Part of a small language model's weights: MLP 768 GELU, no position embeddings.
MLP neurons of a small language model. Each row is named by its layer, matrix (up: input weights; down: output weights) and neuron, and shows model dimensions 48-143. Each number is 500 + 50 x the weight over its row's rms, rounded and kept within 0 to 999. Numbers have three digits each.
After each neuron's rows, "fires after" lists the tokens most often just before its 100 highest values on Wikipedia text that the model never trained on. A number after a token or word is its count.

L2.up28:358564485488543598466576495574469519419475435512484461517501553461509564440465482490517520631408489474467489532550473517565455457528515525498346512536512575530540613547550423510411451477464563589512486485570423537446517489538504486548446444455492479542609474595493448401570487557541489435
L2.down28:458505398523467398518500454508580542490434538444517532536555496478521453489470474549559465428515482440572498530442515477479577530478486512530464424446456522483479466540508510508492583435442512470518513524532556481498507515478545541571507484519495523496519494607502586385463508528450444513
fires after: "\n" 81, "." 6, "," 5

L2.up543:407486490490540503450557512589489489460506495585527541454585517492553529449526522469478571567367485503374539495505435543497512469455461547433559434560523507386548508491530492489483476524480508577608477524572498559511553540516495432546469596527460528466499585586521461574569623541532523531
L2.down543:585509450458560377494388568482576536519518514436518453558473495509446480502498508445464508435523533466494475413484578453472573473557441524583488535548435494539478453581414523538503536447469417467442633560536611470556534480449495520411531438536462501428483547477592559475453472418480528475
fires after: " re" 40, " Re" 12, "Re" 8, " con" 5

L6.up641:500581533575518429592451521536478374502514468417452553464490630502427449504511528524495408508471466543433547540512581451501605516460544558519461543475542429498492542465516409436523452521598438523463473509457522428482531441460533464501444553561398538517517506519488445466534461485504541447
L6.down641:444469482462497433636579521596460576466569467593508374511514504447430430510522456521465459497575523506502542473576483478534464517423527416419579453394528522555509530482478486470507486632512466484481472554557434477564607532479553463444542533499619518423554469540573546573457473504517444518
fires after: " " 58, "," 5

L2.up425:472576511437482557460441517558462461395495381466429539538452519453553488435455489467513497512493450484431478519500471492563570337413509500474463517484446548359500501489464559522452479503525512540504471463472457531537523567482551478462482536501469552532512551487484486569587530459666501449
L2.down425:567490518491493544575452537482499503393523489504529466468547454515526504549486523607496472529486474512484525548487452471521493497471625490590525425570525471483475443450401583504518449562454518511569444534596525463592429547465503492427501485525505551503493586415399471580485486496500540458
fires after: " " 36, " |" 11, " f" 9, " 1" 4, " 2" 4

L2.up98:419438429484414630517483439482497488451396500486451519410501536390490580515533526467413552505443488523430570461583442454486486521542467532503520449587525548494536531551423452497416542518476498489490524523465416500522464568499485468475437381417562494523449442532541450539514549552568546460
L2.down98:502534470499618466599569527509466450542470513525514549447562449582487463476476542512561501512562571444493528430583619504500497485504491476544515458483498474594502503556436460403480525444489546436529516480552512563499507503475516576436497454503388502479508510499504455475482543532439543490
fires after: "\n" 70, "==" 16, "===" 6, "-" 4

L2.up349:434538461383617459522495476467458437565553469407450440534469530472378500429362548502415484511417462396514514410568566468519511500552570519466402565405568518451527547434488405525485520476395490557555455518426429519470452550575459489472473579562519491537553463449467522429524535461495431404
L2.down349:549538461508434478507528516475531527560424453518506530495555547452583452542548462545582477426500576487501357522482491501547453510480494475469641455589517447544483500491495464475449490497511554351495559495443548479590515524425556566450410433528499565456432573530510426509568497495533475461
fires after: " " 62, "," 9, " |" 5, "s" 4

L6.up639:468536514482527530544445570494505564515574410472423466552396542524367532521438511563461430613455537392578480534518482578478580472484537522450471541545505446479602518499460434494476507487574416480475456478587460426520473501510451491572483524530520615437509538482590500395497510538515470559
L6.down639:496471530529482509519520530485511533523529548562496435501589496511496529489469526398479530556520450488530565520538542575534524429592444421435513562499519495519473547471433604581534494462539483433533535559565593494507480448489488447522538531480485394485495570486515493542527474433460466511
fires after: " " 32, " re" 9, " (" 7, "s" 7, " O" 5

L6.up66:372465454453520629490453423507432487445443401414450525420469525505543512511473462475513435528489533474417629476469546587484521501466485501418437556397571506530549582531527486452435473599476464467483419466473573488504534547415489448534490426494503595394502509467525474518446515529474529607
L6.down66:445551472572489421526558540542466521544510497496463563524435486491467481384605554477525570476493565541493410454491522453418456499492488473343517442471416374490594555591485519522557427433509539528430514560463498568423506512537548493588413558534394441528438515480480519510536493540499475469
fires after: " " 32, "n" 11, " an" 7, ")" 5, "al" 4, "," 4

L2.up387:499450634423558458475567465643461550521567473553490470426510498407544561497512597437399488616464511503485527457468577438532505483434472478485490455389475579490515499448545564469499509405512437511540424409551482549535493525602555523496440521497515542412509526441544443473572513513473471615
L2.down387:480473527481457446551495508471505520440449401505538437551537464574492514561547574522607476536519537495473429428555536602596481500524453524477531535466498543494555425419459456562498503484486501540496583424499495605454547503458485495540468474525501341394480474535462595483528465440547518427
fires after: " in" 14, "In" 14, " 19" 8, " In" 6, " re" 4, "mmer" 4

L6.up181:508624437482509487477473489477463493436551530468581560581432563491474554510503549442417577474462469548514474464453441618508521499446491475496497477534443520462649570499476572514558474431445470582520561483514482439426463544400488462629443558448489521409469525473475380574476564546533511528
L6.down181:506415447475492477540473516540461578539455420654496460458535456446527387506451449528661530451470375518432546497503442376537480504471496507494514522467500555573492496473423407552496491501520541517450485421467532488521452507462493522492371420491468463538387530518521467445574468525472507482
fires after: " re" 18, "\n" 16, "-" 9, " de" 7, " was" 6

L2.up94:438571451443485519463454529484530570451435447451461478483507504514455503431522491456483476445459470504478491494472484470443447469474603556500404472460465581493466501473512516556495429458570521550532401504416361562516514451457534476417547439554510509589492478568437475446688545462546471503
L2.down94:494495488496510534591520518497559482463545555492464501523500423548511482517541510477530524452454416551631489461580389556489474462495589399519564534456400447574503460409447411454394477455527545417463493514545463481488565483447443506453422508431516531468533486526406544462428527458591540534
fires after: "." 30, " " 19, "%" 8, "8" 5, "1" 4

L2.up184:512478595468491515464559465466419509515503462507447517505519551468589501465439485455390458523531526580563584571518504569491468542486522593512483446573404577450486583507434592490425529419446518506444582438490466457532492533570441550481501418484511473599531420632451447468511580586509530508
L2.down184:546436506492483477519550519480463489508488468498546578506494424496456486487459418498470419459489505490509515539490502498516543488543523520424621412549524483448540546549458565490545461529551509474481427439474486463470466522460510464486543489538584461598419549594443547484541466553539490520
fires after: "." 32, "\n" 16, "Note" 4, ")" 4, "e" 4

L2.up719:458626453394432495513604489525482421508550482470429537538505502426522478488485555475484487403400489470561482403492479471551514533455576590561506500510474536431636491551485406574466453480493515626463519467501419454502429496449513549427411550510478482501524505494548441470573527460519547414
L2.down719:461513541447535501521498568542505478461534448459540533460548442485537565481429471557474427597512479503508447509449529433431487563463418489450517534503524521509513456525603464445592407455485572418508381594522528441553514383511505476518519540485412442497543542545518502603540431484433442493
fires after: " " 41, " \"" 11, "," 8, ":" 6, " —" 6, "\n" 4

L2.up453:365490418454474509428500417572492550461482366546432579527518465522651557448527577505503551467447500530446563424568423456456413457480544502523560480540521527467541516504522543488378535434497478526473529472506440508547474517460500505577353398439507471494522438513529490502525640611488568507
L2.down453:551524421489537535478507470442423467557471585428495566435498495485537426463499496534519515518488545511491543485483571530606524446463463467525599554500530488502545470454376437439509529414431662559540600528537507513620570496441546515433509545506516506466551507455607533536480530533455572443
fires after: " (" 33, "\n" 21, "==" 16, " \"" 13, "===" 12

L2.up146:393533490363524475562449512496480445457525525445456530560525529425483432493446452445500483516426435411476457486486518608474527417434442532539440478483504543471589495506485406501537473520457508532472499517525503597528502568540455420422587565507459468430502556551512507512562535407476380521
L2.down146:545472526542432568504556490495413521420511487454553522546538497458488466608466593568525482579501436510547550472476507411519454463519549485639510478536502539469438507457534497540520534417545517505571484480589539467513561588455478459515519530545456496519495485479557525566537542519463511443
fires after: " S" 14, " D" 11, " C" 11, " G" 10, " F" 9, " N" 7

L6.up677:560445463448472555472576592602443511444579508563461458481523539382478545448489460492450488463546495516401518566456395468500495447452464484443454606463476538459523527419532522539408451508610419501567453531482531535539559448462466560546583424448484479453470456517518552594513427444559631601
L6.down677:547479488585525506405547470572491445521492518565436498479527557595448564523405458505476575491436531521529513479498486532465455576532497476515529511563482456514519439472508528505516522525469572444449466508529385449569539469479564539510367448444517416543450451480551551411529567576481462527
fires after: " T" 23, "ba" 20, "t" 10, "ch" 9, "en" 7

L2.up508:440525535527505457511470477434467506540543517475488468442590673448413531605417543485472548492484474482425470471531492542528537472528488580541476520464592429485528575454540444452517514485443483554554428499452425435546368510569484498540581545468467436534404458523454442528455535510485472453
L2.down508:535597466564572483528509531533517532505548492530443453524487574501423433506485562428532600513485535553475598529503490466531468432485564472537466483462532515531536374466596568534403425494490499482543433515559492555447499537497430464507514470511472471467515469438483591525527535501464431517
fires after: "." 40, "," 14, ")" 4, " " 4

L2.up372:494480439497536526498441460486447463478546437465425466499497584428465552461368597473459574572406485455475535555481478536464443417455491617503392571402552471516590501547403470478407467506518541543516540548496436542462470518539523488400481414474434466517452462496558501517455462499534535482
L2.down372:528537424557468527473540523497505475448540558542527543419479475400510523396521434500428574532550579497437564563489564461443484535497554461514556538619536535512594602520505494517481502553416609448516592540530496482499411465375585592499468496453438465501433538527488494471515516396540439475
fires after: " " 62, " a" 8

L6.up82:540564510525477495507559549593453529465526462474412411514479514439498505444397544379464493453470525526550602514522564543551535480465480565555542413459478591518497586580401416484534465495419503588526504533450391446492517524462548466408491462434499557563519474572525464511428476554473518504
L6.down82:505446470506507407499439508430465490511541505533442522429490470507477404529475601590559495444453631486528502484546473501525487550510492528454443402520469473474619543412481529515555581487497499529534495508532580548465487516546532516459615475469506511488452533459477509515485527495420454430
fires after: "." 31, ":" 10, "==" 8, " that" 8, "," 6

L2.up710:472471629479497463522581440464521486468539523477447506458481633467481463542473492525443439432356484439543618501469541574456464486471555571494418569421464534526502603513582454476530480530516508516442553513441545452554471462503472539504518527505516439537460542424597466468505555510454450430
L2.down710:544513596547493419424528499375495584500508536486545503481462594508550537559525430523501397448533509504514543537454533479422447524415539500479483425576460435527523529481550493446508480502555606545470515567519444554482479543418558483573496532483582544487409542550548535544488406537477416440
fires after: " |" 41, "ing" 5, "ni" 4

L2.up252:493541459496548543532486491536463450478454484401397442429480533489571524498405525524420492447460504513539504558452557532504470499513460471510442421370495511570559525539471417510447557447467503527559394442429445456433489462518479454423502483439465430504495398526532490431493458583529471534
L2.down252:460482476398401439449444522550516474528479568514542457514540510549397455464483433436556460455518457587472427409528504439437563434588452450464625518565504492585588479499551534541482488541515549448576538505445538498502554470507557521512492573530482532459478555469475513569571413508454446495
fires after: " " 49, "et" 5, "-" 5

L6.up43:524540448561423476562416423495543482552518402490428396474425533497501486469506506466423476524540469514572491521519486477444551489417478567522396541434558496438498567515551542568489474514432460540521448565480487510488535502608571536537499413437518483544476483588556400453512514525491418543
L6.down43:542490566479527499548542494448517598563455460537510422451406520542588534581477481458583430605545437506479473509427512518453493390530494613405536619419613578494482490458519449494517493449454496479474462525471521422603529478512571548494470456451523569364457551577492469332480515461508463535
fires after: " " 41, "ar" 7, " he" 4, "s" 4

L6.up375:493494506520476468548513522532478498515576482385455431563565504391546503546482453486458525494496462429528548526514589554467455573488562560537532537447486512468514518493402559548395540455427584555470550464539414496507472551518553540519520437426481548431449474563462505487458431524569505506
L6.down375:407532430519450453522529508464552467564475475492466456479622444566505460541458495503493499553497502496485506548485518487476467413490520446398432502558475498492423558486456502608474509558520577505580565471473467462546475492445401488395485456528445531464608619492469496468505491620624521578
fires after: " |" 36, " " 32, "|" 6, "-" 6

L2.up455:409478476425455413529478504492589470439443431563377486494535449450513534483560495474502490561403494493553510535585416491419616485441588430530450489461471512438520441486537428595436536469573410486493537466487476478420479493488485454487439395456480505474466529574535533556518538535607521591
L2.down455:605513417549627516479510425562387525481491469421569483447529601514501426507369568515424557502564551491547587453491520503532429526459436523542484574478472471551551570471401398446577489474417553520480552540537479537610515533469538605513467525462469512589477486504585455476463460528451553440
fires after: " " 61, " (" 24

L6.up132:401446494459467436510527509541496507433517532427457413577489428360417516545544404468513469520565522497464512516555535473499567526505508463533496614512482516571559511395555478452477568535609440572561460431451487502465529485445472443542448497524513538575554471424461403555534517535493436498
L6.down132:458514562512510573421497495495565454504542494596582456538506557618594550457438505549423541631499422500438574475457513545472488481484461537475503470407485530484483502544523509496522489487485446469510461490455640454476405529543574516567525485498507542428544379628551549466503441514487481477
fires after: "c" 25, "," 12, "di" 11, "s" 10, "al" 10, " 19" 6

L6.up156:528575449512551533439519474586497433412469487452457465508472521493410459519549504452426488459674536568445532524508526532478528433368566561553476519521416594491496497493485473466531439514528466533546458611482438461486525518524486468522456408537403452387550519523419545512389504478523560424
L6.down156:578468466601527473483518567485576471479477538525585577523452473504570513609504459502488528560443472616509502439394507472446471478601523496490380537423629554533533490529467557528453528469517438523402490512503553502486547415416527501428417542429436423509471603540536515478491512454499605552
fires after: " " 57, "-" 6, " and" 5, " P" 4

L6.up575:554457511432593518511542446455411479490479486541499446465483550577535500457602539470519465488437473500498530421540531572552487467500523439499528450483508437463581548467509528384517433513464490563505554578490514639533470486427464384481555568542430468436483554531542442429513592546553483532
L6.down575:622476562507464473514466528551490526473574524567566489442456541544507478432333517538483467493506480484485529461473537534537509512468466559530512450545460491415419462480517516590562512512494467537525520495524466434479452544587587528491417497482546449555604478552547518502552464504549391516
fires after: " con" 29, " re" 11, " Con" 8, " Vi" 6, " No" 6, " |" 6

L2.up369:486484511518565439513500511475573523486492526501447477489460522525380567459578494514442546412386517421529568476469496555523474461451548484527436535421574530515514502577495509541480473486567456564504407473509442559472511491457484501391461457399519451498466478377512482513447556509452442469
L2.down369:506465457473529524521530465502497457553525570430550471604528497471499536522508480373467548588542598574532429455460450427472441523487521477526517535470492390520546516519516500411485437470546488409462513522452478549483601486429526539578496539488502537483474573417402478498611407549519588503
fires after: " |" 48, " " 18, " 2" 4

L2.up17:528609495407543500478529464470505476533444505457467480484539528541494645471598393525461422524451506357480568496466454557507406447483504568421453468402539580473588608482478432537487434480513478555475503541559424460538516501503507479456473552510455518454596451494533478555566535611506454442
L2.down17:635462507409482473495596416454463463513583440558547519549414490541542544551552470523455498477620442473480534486483542401485416503513523550386457452549500432460544481526543593545408486527394479469495473594511543477495453514498400403417600575480576466455545461607504369574543478537457479473
fires after: "\n" 20, " (" 13, "born" 12, " =" 8, " " 6

L6.up189:566506410424432527502530460548541457503499529551482540574573585481504501510527527500412575534463478480509541499524464482589502471524534518539478493549452504517540554448472507501493513573506469485526564496513414584441556531436462520555487502541476514449471478508557396511582552362447552531
L6.down189:601452577447516515569560443508586524497511404545529434428407432517546545517538472529574396459504538460541500521470548482517476456471506464529504409552465464474487401425608490486543520559574510619404497471557460518530492561499492489516365366399450469490488559447531448407534541466536408461
fires after: " re" 20, " ex" 11, "==" 9, " de" 8, " con" 6, " f" 5

L6.up504:483441409519518662481520514446406474470543427556412492539561552486462536463471539556493539451496465571435522437530524498456487458543530546565494506480438496517580468540397502485460494443492493503476436602499437396521462480542509459532460487433514531447470530521525536376416439472481556587
L6.down504:593499453561507467550512546535470536488591518511465456453541466507506618510480502553505393561532605490450600523471520472478504548536554447541456512432493433605519480512511554396479541496506490437547517509458502489596493549458500464421448393470593494525511444531510526433510488598571535541
fires after: " " 68, " \"" 14, "-" 10

L2.up238:410451416492516453446488495494525416510491472502485471508478441441481554444535536501390487582501455492478458427564464368514602459481589456585503523505436497478588498592564524459445458509522536431495492476495418521477505491564496495444492433490428493522530534521631439514484490561590515502
L2.down238:521473499524549440475498459451467501593551495433492513515577532582584552519570571544503507533503417421528479449482449554461501458561535490453492586562479521537538462444488444446455563468432520448538456455492482513505369477483619488562464549513440502454514486464597632500384461487581477439
fires after: " " 49, " in" 13, "-" 5

L2.up752:437584484499564507598515446480487514447574469638467513543500485435423567547492466475481491424489461498465537461550447506471504498466559498564533555531513599551511583530595496607500545510499566543514412529442438501499439475508447622458475525502483509434516512439516459487527581512456405455
L2.down752:525419500414455527478556545519382482526481367416544514499558553462518429521550457487451439485594486553521482528523566474481481409466546478563494442589513475522523391511515525484535490440539605611485462407436519465548459606520528412438462465509414503491549501520483513539429470401550492538
fires after: "," 51, " and" 6, " to" 5, " with" 5, " |" 5

L2.up617:447449542435516488482458536453564508431447437522396504475538499456443585426519539524539548502396514501559502516600475504461501454451538591465363518441529540409527509506520471508466513467548422528562447480499393502404460469558493430371508389501535480477567463542518499510591510508541514504
L2.down617:596538412545506470434521443567444440370493577473577526454484516539511508488504583532517611458573493598459566405479534487520439472521399475458453510474507510561550618452467409386519503545463599443492523520511494507608506504476376599537472530560469489480527558458489541545539474527438498479
fires after: " " 100

L6.up396:528566496472467527532577597499458559451540502464401542415503546417468506516481467479507504546508556524541550541488483527481555450479512409546496488480515598413492496475567449462432470492520519515529446541466392545496538520521467482418457472534509561540577487588530538440568509503573532517
L6.down396:476519469515413518410421514466438462465441449486478503467493431535522465483545463545435431537524426518462510524447527475466466583515624513559566517462528490493591506417485530479489504531516535479505515547568454455514521467513461455466465490491383401537567583396538538393517511583499495551
fires after: " F" 17, " " 17, "t" 16, " b" 10, " T" 8, " st" 4

L2.up396:457487472494455550512491446468441459422451444569396549354497559444466485525466497528456503398444467534456507405535480480491434512426596487531507488448500544485569495558519443498424474481484523537437441502474452516577500504466493490550487422456508449473518449458622480532518549532540529449
L2.down396:496505452462568380564546494467440551607489511505543511516527480526523441491487517554407512592573516528473499507424553488432433404521525479572509505506442473490502522499520473402523446435514582476529498449613516560553482436429560516481383530532448476490531395490564458455539504503518528422
fires after: "-" 64, " (" 30, "'" 4

L6.up414:518433452434509560585472550594476461512551534428492523584530573408449417567582423417521533438532461401535521543477499558510561498521429528492501522478506483455527495393580486567490482558564542557527438515512477523479549536500399599497503531485491388490537489550462505513570556530492420419
L6.down414:376433469460533423455423530481568386546535518528618511510454492483492479519523600526552436509459513418587505484486566483518592470468437561489524481428502564465555535471560483414451509397504459488456498496505495488454510583420471454483420449536533499549473468538460595528508537450537577494
fires after: " C" 23, "l" 10, " V" 6, " D" 6, " Je" 5

L2.up489:426527529433488421523530488480442479448492470469406494463457526508511495482550497471459464662373503499586500509552406506462513510471539455529524569483515505424575528464511404424429435507512536548496532519542486478473413491547516535536487425463415523435466504559535480546545576543562579620
L2.down489:574538485503508433521435536562490529524481467506448571500539478532451539529494504616511426490496590462527416466439473510504460499538490440555579600535384519418573478579517501441531466547451512545526545472520439499513458473443499531465380651508543516565531515473475564557517510427506522545
fires after: " (" 41, " " 11, "-" 11, " |" 5, " \"" 5

L2.up331:420472438409457499538447452433463523440408445506452482373524548470520545478443532557449511521384460461387508492512507378473481499497548482578525515471581497551612468514519461534479478459491526555538419470562400503568471544486516443537553415496571493413433436417666450531572570500572458502
L2.down331:486462505520551409531478501520554527507456447487515480492475389489455494485468523579514602534535513536458541510459583429526471476536570438582510497570444459505524528498504532413540521409512575544540498422600478505487497450488488547425418488521491484395450450441515528535568496476574563474
fires after: " " 24, " (" 12, " in" 10, "-" 5, " a" 5

L6.up662:446523435509520498542491516576413495509503502529524459545560517446538641535520485473392533537465519568473494499526635540472582571511480447536572484518480490496579484545517486380503464538530462534488476493453461421540533466407511530491440433458528429416441445505515460530471512488501519553
L6.down662:545459486519451477445439536435567415407528593485552564513485462619576512461526587546535532476349456464516602479430473551512450533527542590459451564515548432475421468459518579528584532331475494453586553525507524458546486462538511496492554551464546459491479486480454486474455450502508475413
fires after: "-" 28, " re" 13, " " 9, " in" 7, "p" 6, " to" 5

L6.up67:445521436489518566400514405521518510526433428454530568541494492482582604474526542468553538550514457548490555439586586521421604465505439483555461507443404505460514506520507551478417487482518442454517409567508449475553495526527496514495509494474359441394419555583625584441448551499585500572
L6.down67:464568523594433447507490574575527517500527510458479522538440584455537541451524523537463455496573530498563487514417497544515422485468516469485415492537529512492551584451434571390504423488496529501501522462546538461426535501524569510602423575503465439610476413459467573519458592426536525462
fires after: " " 23, "ist" 7, "n" 7, " C" 7, "D" 6

L2.up105:475530458539496552484460513482542477488433474459457536510622477465527533424543512447464558368492478520520436336532517543525469558526485525437524513522512476584513524465424498450429538473509536553579555500488491516440534460525478553495433514528470403560496429519466471473564560530525595549
L2.down105:520454596507456502551469529539558526492462490457455523483491587563472407508580519549589469584486522561540503437455526492512506484506553507455580463507499456460494517537507477510592396495561568554488407492542437513511481548580501530514510572441401450481513606535570625449498470661512546416
fires after: " the" 38, " The" 18, "The" 11, " his" 5, " a" 5

L6.up224:489513585520463507592551512544543513457516570455503519564459559456467486489472524443465487557462449430497535474530571493478456499468524501441460531411477540547557583455506482493526418507467565463483458457484420412477492406486467533490449568417557475502594399526578416560525494495536428488
L6.down224:493538505535533511467402430481481493431473467497428462555523488488573542405451540556499469472526527487530466434481528480539470493525540459541496468521421395486581563603524512570497596476485460482519546481536474420545508448547615534483406438469466456507514560472406485526570413524545563517
fires after: "s" 35, "g" 10, "," 7, "c" 6, "|" 4

L6.up461:490482518458496465486585508542392468464487468444525533582501557412437538498583442488530549518518442448451537477580497433422518505555504553444459501432514485483539507516484450538535413571543524605494502567507465482437512444639424415372532538518551490444517555457539434554535487415558417554
L6.down461:442561494397474499496515534554511492504543524480470403584546451539421510435452527570485526493456474552518554472475483518480513570480466584479448519482359431484559493420525418498533498494555496453464513561443464442584511553435568504494581499497463458547450504597499536498478491478524454519
fires after: " C" 35, " S" 7, " D" 5, "s" 5, "ci" 5, "," 5

L2.up262:493518485505454514432549512548450495464477435494457503403490517463432553453441545491450550525537539486466507496499511503514448523453522545537523518485399548482579576513522508466403542494464552587492433496606415515412602463477541524477391430486500541486513448483557463452466523557603485463
L2.down262:512520459545410515482509557465498396490510563496503501448491554507527515527506460529574467423527485493517521564535508562489469542459520497516546419464603457520480432555511536535542578579499542468490491525427470430463511568399508509474537497532481573487440550626507440577565525524424516508
fires after: "\n" 28, "==" 13, "." 11, " " 9, " m" 8, "mm" 5

L6.up446:513507577550429533484474504444491479560532480477456554528477468443549551559521487436497468526455553549504465468603420477530619539499509432501472535552518490482502527411508440515462429543524558444535382498455491400495451493474473428584363564455483522531455413522430452470498499465425527506
L6.down446:476492525515596504551592465529483488462541555514452481530462519508426460470443503549526519501475517533490608542542489517516487545523570444451495379499453481508513512464436516572538442452553457539486446492540563539439526435553489450563513518506516527525586533515501516483497467507500426453
fires after: " |" 36, "-" 11, "|" 7, "ad" 6, "s" 5

L2.up629:493445516430520472444549365502474523476435443579441437490485556477537541480625488501459593559469499384513510522550519467503462497467476583407463525472537509516557605476522430508470510576422504576542542618554473403553572462513496460431539498521498541471524511454546466488446541571519483451
L2.down629:508517504540533482533585504563565548509508416441455520571474510563522444489463587517466613465520505420488507491497476520478469457525526564544479524474442420532519525395549440519627419592504501489469451581523512399495456518476595513375441541460452503510528518526472453465463502451556531499
fires after: " in" 22, " the" 13, "born" 11, "In" 5

L2.up270:485439451418530502542493487489522407514595484635463506434478608508541505540503540444429541606492455450463510499512544397463574468439515529444575487503564457412552531489507506437519463462441465574578515495557506503498542496601445533456459591564566500428543559552491458520441546415521431546
L2.down270:439563511498525563465522464478522603484427458472483517511457462547406512550449525489543510500505518521574507543479515567569428501499554496479521559500423565607375494486555472585344523501598572508471496536407593428509464440488541462494496417493525506555522390456547463465484491497520434431
fires after: " in" 20, "In" 15, " on" 7, " On" 6, "On" 6

L6.up142:519492601515548536488594394561484510489500359432427510616510533497509554572590458493513548599488534486541639488532422441557553529476481451472451524489494369466576480430493530532490460471457548482536493435420481479535399551499488472514483509509513552560500422544474600553542565581518480618
L6.down142:476427409507552540487485568512557506509401447553488393497431493455469418445447485549569423466463511471488437502488486562524527439497514472531504417444575653468386550507449488563382552419462532464509536526551552514613530373588462508516566505454432446513544560532557466491526513525407562522
fires after: " is" 24, "ad" 12, " V" 7, "s" 6, "po" 5, "es" 4

L2.up133:586530523458508532477503582425520509470465470424501517502578498451490592389567457402486500452518494520383449468494579505538408460481511514480450480494489539578476500437498537511482549626542548578566546566476536497485469466584429527464494484532573538533484454499569492428480433554453502488
L2.down133:471477570507435530514469470553455571448510402482485471389534563594491452455522439500437464479446483491541426475568390556482552587451400602528462519550401496583486549468558422572597525575594477474519416563602469505486534540518504545509543480520459529536546558501582533500461449600469503379
fires after: " a" 44, " an" 7, "mo" 5, "da" 5

L6.up724:510546502458500408492465591574533560514491557430506542538518568534515577512495415469395493472469529606459545472469392589502508514515560553514482459404485526528479486483453495617520471484479559580527466524427461533382502493478573540474457548536460483471466473551461509488504478438556572489
L6.down724:498508427474420527503458384502581471531474438484533424550424482473484477517419450611529502584382430446496461519554534484530453490403480531462487505506467449486511487471544437547501492428452638502408476586520573498489562483540602546547481491481541473582513429491575571514611553495484399519
fires after: "\n" 23, "," 13, " published" 10, "s" 9, "-" 8, "20" 4

L2.up614:523547489455529483489521431530522440453547491417445467482568464416498494533500579483499504582403457508458452420560525400576586404513499541556501507557529545486518469490507470543512504505525465534548468507543452522485480545497550479463498475553433514501523522562500475579551495501557510468
L2.down614:576576472507511442498426493537525464455545530478485449538542466491539473456491583555490596488577439431475595460537576447521414484568527502451506461497466545509438562504431549584569591534517492434491423498545516537520485554516469441547571475505512485435619587443446528491456452529413618513
fires after: " " 94

L6.up129:438591465534496534528493453528520428553546401562483454450429581416511505554522543395520527572503453490407541460583484454491518551451523494479480548473530475591545539458507461505439505538492445537518539487498457546537540456395518411474498426480467511497559434581513470456547461503464400497
L6.down129:555466620449447577506454495551504432488466462446520527481588482516493430507470384492415604583437571502426526508454501550487409477546437518481476524516642504480534394555507541472507557416471476484462479506448480480494456565476511586533508629565533475500488464483550492498499447459524534507
fires after: " " 22, " de" 18, "ef" 5, " he" 4, " to" 4

L6.up636:499542469459487513487510539576526579539546465465525537498487491516487499459545488315401544562545422537406497565501450512510441422501567552478410489413503531526495492448547444451418519541514532494491490489522495405444497496619564477512383508476463550521593458509619493561497420473564467529
L6.down636:457457422506460395501574515590528464463449373429479532522515447483457522522458519564453458477500543478458574562505518531536478367517422509581582541512505548517489436473489506501455460467383526522473444547580604447481558508486502497567594558533543452598511484535575403476499546512510517495
fires after: " " 42, "S" 7, "s" 7, "-" 7, " in" 4

L2.up393:518458543535543647559497504458534519533477448539407483494533490567406432445517563445549481563393476567379510514611456462494555375422526454466434500423539526546576515487476410507482466424501434481484340425511391496503438462444506472402507466440534589521522473498476487468625541472608520435
L2.down393:652506591524456535520549513523504567503557547452564509392451598536502467592571508485486455497497525502463540526506521472496505483544466476565533586419490554522510568425532436518496533486519516445464520498549429543561567475395593491517571610464408652496456448399567571603415498558502472480
fires after: " " 32, " c" 9, "0.0" 8, "k" 5, "min" 4

L6.up60:471477403607558445514508514541532435545508508516447431507522514521468529439542483391537422506544473622505450422491543455554429462440502597575413558418446452530515515536551333461511491446489474472536442529422463501472523431490552449524463470466473521415530528416555508475475456463611542545
L6.down60:474467547560551574501450512385499454414454517574524511406410561522433520458523503426483563442532460528513509439481456460537553547451511593469472530526528475602551444561450457509495491463533586507485520473541514492464502533482566575554573507380543493554489560488457444562451487494438491543
fires after: " " 20, " P" 13, " ma" 7, "q" 6, " Ma" 4, "M" 4

L2.up377:558565502396539517466486506428548535504475489380416565535592507411492494487469524501440568510417431464409486378553563517531419425487530579527372620495452552594498478490394563484494511594497472526523490436403476471524421494556481482528468500498525508513469471515488507566584513558471425541
L2.down377:486535532526472421476464488505561413417555512520464515502524533527506482552561595506524533525512460479446480568601465520560440503471584448476503495538513566462462480476546490534486564466565453450509416448415451475499588478503472441547523451484490489542500549529565545528549482488496501440
fires after: " United" 19, " the" 17, " The" 6, " a" 6, " an" 4